MLP neurons of a small language model. Each row is named by its layer, matrix (down: output weights) and neuron, and shows model dimensions 176-303. Each number is 500 + 50 x the weight over its row's rms, rounded and kept within 0 to 999. Numbers have three digits each.
After each neuron's rows, "raises" lists the tokens whose logits its output raises most directly, leaving later layers aside.

L7.down920:533396443469463486424553426488475518550483503499467507459525594532506473514551482485450523534423580532532504441509508433515532524543537508514636593447505566540539522468576548456443536523571475471503460559483545406536556494616545556507404444523531460546519493545536500426557525439514508529446487532513434570447495447360585562499633524504464514525424537481507448493564493509494480487451
raises: "ences ", "ence", "ency", "ences", "ence "

L7.down572:462528447554588447575495568498536467521559438524438450475507491500443485579436509568489368452512572574490502539452483578487423489462445460487530538550463490511500566493463533504536523478468525498546450465622496495415473456512512554525390451502509506410486488530534493519535422483528488525570466493457518527409579595524495558551520545393490462543515494515545536385503534535513569459527
raises: "him ", "use ", "them ", "me ", "users "

L7.down692:521522501558562500510486508441409544499530468496456510509482581498490472547489494597533519478525479544520492503612476561449467540465535494461515581529513467580453496651473450560547474497456490482445404557409515529481515503475414551478552565496522462438471512461595467536557516549493470508498430475426513550511502475500508486461496486466513560554538501461448519508553463512518480604549
raises: "bringing ", "telling ", "adding ", "receiving ", "being "

L7.down677:450515392494542414500559533564577402471527521537494380523529581495531430476467447476486514484566476439447472491471444537517457438507432435558548609519551437546498549476526475573564473490537574505599486473560490530560578479582461495502549579511494581498544411472445534458476535469463500470501471414530489477518612476503481392628496416564567556597563497530503537452541500413473438372445
raises: ": ", "/", "), ", ") ", ", "

L5.down346:570539488428489550453636547553596439594534495516476493499550534424459491441488566530501451449502496475571488553548441404379576532439494448483486450458394505584401371428573412528486503432590431510552450600462536542481463530519516420604462533534476517482469496488532531582505496469534506550473526497502530443473430488508537479557397528520508457479517514446458497485548547546516502500578
raises: "- ", "as ", "by ", "and ", "| "

L5.down732:502488532526537448503515467602495560506508516439522555419447411498497462580544469491418516511465502633482470467400606436532433525445558536429565467572543468503499536474518498503470522432421538494499544476466512541547502511462452561543464420396481542477475483478494467497519405501472575431576568568495528541501547499536484546402519593559505549464473472566468511468533633493442469560523
raises: "includes ", "indicates ", "takes ", "goes ", "included "

L7.down1002:481521516491580498471488577466434575420439514494572476437444513481604455576500511613407543514492531478577485509517417545642513515577520546443528417517580465505478493534511473427441518474439373493505420503571488497547432491581510531530482435439568320499519526464543419497542521571518491507535609526549489517499537425639465512565497438531469475468454537525627532536520410474495537501445
raises: "201", "200", "202", "191", "198"

L5.down348:529452470519485497402572538464393447456492490514507475504469378454426505502434453536448449512553427473479542452450497519441473551558490521488487508417458500513499384500494521498553525575422421487446509478444423522402476530547499458579587485376503474602467467556534422472533436387458524441483570453533548536471553561488436482539481541468573490518578485553519477497435537572552406551469
raises: "ions ", "ions", "wards", "time", "ion"

L7.down1393:515502547444560512505432425436544383437538511531440577469533504544578480393541425511447518564494468532507354524405420518434452505430517470594502520454433428499516553492531540401454524643500550457498579434540520503486525533416500481486456503496516568519460537512361560452540495415417555441499516455497481505469547509523558429496490510476519446561510488501564514509525548408535465496370
raises: "there ", "they ", "he ", "it ", "she "

L7.down1437:563525477517529551591545549577554562561444509556508505502505520509514450407403418485473467491431525566430476568519514562540516452468555502348568534574488494501463541470505525471440567513435447440471477448512541537560595517462451523460450521512536559547475625461598410451554417467522509511439515498488512554481478479522541498415498537579478442550487514529493515560462581488515482438485
raises: "include ", "are ", "are", "were ", "have "

L5.down1298:526500629524455471541458500455419462534519557532545487521447510564560463524457496475470481543467499463529526430417482445539563442429516547461435552630522493440439445482502550529451591578438539499581514439502443482511436521456546536507601414419525509511475528514484576424459510583579557483542465537482506621499527499446427466506425459500526469516527515554528513409446433458504430541617
raises: "y ", "ies ", "ies", "atively ", "ie"

L7.down110:467467388488479552513482497413445493603509521537494527509547568509460570471433465571497512538557365470587588486491499577478468464515514533526472544457511551488538478569509475543552596491573430399498552474547530451479513556558488536450451541545514496451482427543466462421460550532603548447642439485516414490373467555530450451552474477485494410507469484491535542543525506601417526425509
raises: "rum", "it ", "him ", "press ", "us"

L7.down102:549486526544531537559483457454465516450397483554533506513438420535487440526569461466469485585427544554504475514616473569457437553545562453612480489487548485505571505474515551491508476521487493500505482588472459509488485473526568516445611474551511479449572527598430511497482587465400454479502515435528571396567384403461452445422615413565448537479516389486449454430475453356512447478502
raises: "other", "Total ", "other ", "Other ", "Total"

L7.down1812:564571500568474396450502526594548503559510558505517514480525477485530436488478554621469581518510467576474502475512505564514468475420439493493540483550492468515513519426583410548462484522557449580541496513427538562544469421517542429594378532451582480412433488465491540509385510466496458493542443476429464502527404464549503448546482531527466419541505475431461493494505456562612544493352
raises: "193", "192", "191", "194", "188"

L5.down398:480504442503447498516491548408452517513485534471482526515532544510429484582434482588501492444509448521463415537447529533500557424541498517483417460402500581537475468445515487439539521499549593467526444517473484518443449424448546378446473536560442433550560475524464522440476469465490504468571531580507566505490520591567509465562474522504485512483475509568462544493452389390540494494450
raises: "these ", "his ", "them", "them ", "its "

L5.down48:488517533613571572467557534488512534466490458458549508449476517493492401537560463552426444448417460488464507501542564529458458538451407493507441491554500487385488519440480562562459552454519468519507499523508526470474488459515422422558531485486501377432480467431474531437499473452506555472582502380459419500528539519599520482423427391472504530455582532530497460544566513512510518511499
raises: "201", "July ", "200", "June ", "202"

L7.down1923:518530481490470536545386491505441453483545513545470506471444546448561488485522449639505449554506502470546457486513410602494549498518475540552452615565467456528546440439518488529435468504467558534479509442426461428444467519578457559492569527391511515510484514499560472451454475537497502539465478588516482511454481532545531483474531584438519562504515475550557458477527467519475512531549
raises: "she ", "he ", "leading ", "renamed ", "merged "

L7.down464:420464509477505485512492471487455505508451542428521456507441478468522468444478619559510537415533485513478615561554494464489503487551574445538499521379445434495582511482478511475539546583531478511502510543536494605505465531492439500672429517534442446514540503527378420436446416451557502466567450535528468441491507565613531496488470472533514428448477498535464559519535503468528500553531
raises: "its ", "it", "them", "a ", "the "

L5.down617:518453499483409537517447518468518484463516587554498504413402530448561537495541556567467506478508474491404535579581486466450473474567548504441420505433521473475558460469407473482499472530452447380449580540502425512489490592450515506526459487572556459598464504558475522413470565443444517382482532472481402478506551551498413439555480440503499488607569457523472533483500490468501485414533
raises: "it ", "there ", "the ", "one ", "some "

L5.down31:551592510558501542532543410490505504551511545516487548427479554517471572409461526506523502509489472471493514528490413459466389501466539412504541554527480553544607528413500405499479537413420562524413459590520428545466456468524570569444498509554460498567569468569356529496459466451498497442471534629531493485596439571481539441541529470475493520443495496533525434503485480520513493556527
raises: "Conservation ", "Conference", "Born", "The", "Also "

L7.down128:515518523437407487528543552503515522432500448567451546493464566560623483522428519557512580527416554488441512451504429487523545521504454480534565448551504396469481484475524455453501495559565460533504454462489430530504394518494436549514480479516488517550531518447510525439519564400496490457526506462427480511556497527493442555569555416468437460440547495439486536578445457507527559533521
raises: "200", "201", "195", "202", "190"

L7.down1604:550568623390483519558564527459471524488560540438498457434491450522503502514454437460506585494474477578469576488575492554548465532508539493357560511593556410495502448497468527421528504408494487508552503528476429489493519517435525526524515472529551499499523519609512459522430462496557498458492559422528461440444567546567482541381565542527482550594444513566635480523545449441514385559444
raises: "themselves ", "were ", "include ", "compete ", "produce "

L7.down644:444493481545522459487468480541548536568475525562459501531507563473558515495528480481514602453476371398484524451519554514611450592477533502539528491472490548644516444551515599517489491584465563506473547508559503507410494430625505506456518475522399540472552496513568450595491503506503461542455426447421494429504495521551543436512480460432506480596506388428513561538364509470488497489439
raises: "ment ", "ment", "sion ", "sion", "tic "

L7.down355:484461470456521429460575562420484440452539551477414441440504483560516570484383569509490570531462649452371446491539519426453509527492456463542540487495500529525472575486479482427556481495499519538490500530560489549496508455564454481474521397543487493497472512592477475450501493545525465465545467501520578504553494517546463586440484584428463431467557610490556576465506444475492492545550
raises: "200", "201", "202", "199", "196"

L7.down1582:582500462575470548463524507612506538541545527477516517536464560510563574443485526436613489461543568466512546543503439494508481511481537458469573552585482420538607512469524489491480608496479604532498487526528453542492436478582548572376481527493529487502494491455386474544527484442506468437521552511542507448553465582440517506539492543535510477496496526507423496524555456548471495523566
raises: "Conservation ", "Conference", "Official ", "Born", "Title "

L7.down248:479516475581542420479565506480516495454367500523527528445462423510424505511509487547544491479506573528407476550572481498468443482562511377553523494490526527500559391471509462502483530505509503572548460512463513526596523464445472495431457511496486409471439520524449587516542498493520434444488570516376561461452491463416524612551514489428528437431505582414494421572484489457438574433550
raises: "202", "203", "201", "result", "future"

L5.down59:523436517565469604462414510414463490486526553456507502512507488508545602568394490451471509461528519484584466551614439527499490505481590447507499515502444431508444553416514529555573556469528487527615446446549590474521551500450539347412475569572506544461482394454407524463479466557526505481496486583457485593424532466506487545497495492536507502530519492466480581475492480412464517457487
raises: "va ", "ous ", "ual ", "ually ", "ual"

L7.down425:572503407456563504527455591480420417409490523482529513488492475595501464563466528587432468473488512409468367491498466450470515576523468504566504539355494584484528476505449504452462438562446511517440472485522457449579599529497471416434510468529488473418463462527550592594508497466421505568568491579416534528461457546538402522488559508452531469470514464464594479492436468461468589532497
raises: "example", "see", "we ", "he ", "they "

L7.down1745:486504520476533563539429519504466512539492480484468466482479530508486494503557407517535419582463413479436535460461506544493545531606501535536480591482565440547452461522508462532523589551412443408459503489464517474485499559603516470541466458505366437598506582446477600518553557560460581449552437517498478464463414499544573535579465473456540428398521454469520525490503561556610524518466
raises: "him ", "them ", "possible ", "it ", "clear "

L7.down1334:517467559519499556557462508413519437504525543583519490443460536555535490484443468614456465478482510539481454526469509483468498544507505376524428558470545460618527402502533543416472543513529470500517538499450503466447522536512551496449430560444568471575474523479456575447454613507404584529502502538472425494499530581517468425485522501484530496468474502455553474464564454468493523431496
raises: "there ", "she ", "it ", "he ", "we "

L7.down347:499484491455475459572364478456553507407468569495474534443481525460633535448494412564427479410496502546497504541390510482512461510481555496569433453507530508583564472481508557553511479599426471503524513422448432516470417594561502443496487416535572501560445509544419530463441567480476532503487523504449439533436548516492495446567562427484504450510469472527508438575589527448491552384432
raises: "she ", "he ", "they ", "it ", "there "

L7.down1453:379475483564518480503527530482577521513524584523569460584459497518519506527539467597484418491518525606511537479447418396463530498460488432621467552498561532601524457466441496463484489489501530559516428510554596517476567453534463393491459463474466454545570550579463555427471550573475486513561441524556444478486519570532535526531479492498473477464412562504514462469501524527509545488544
raises: "must ", "needs ", "decides ", "gets ", "can "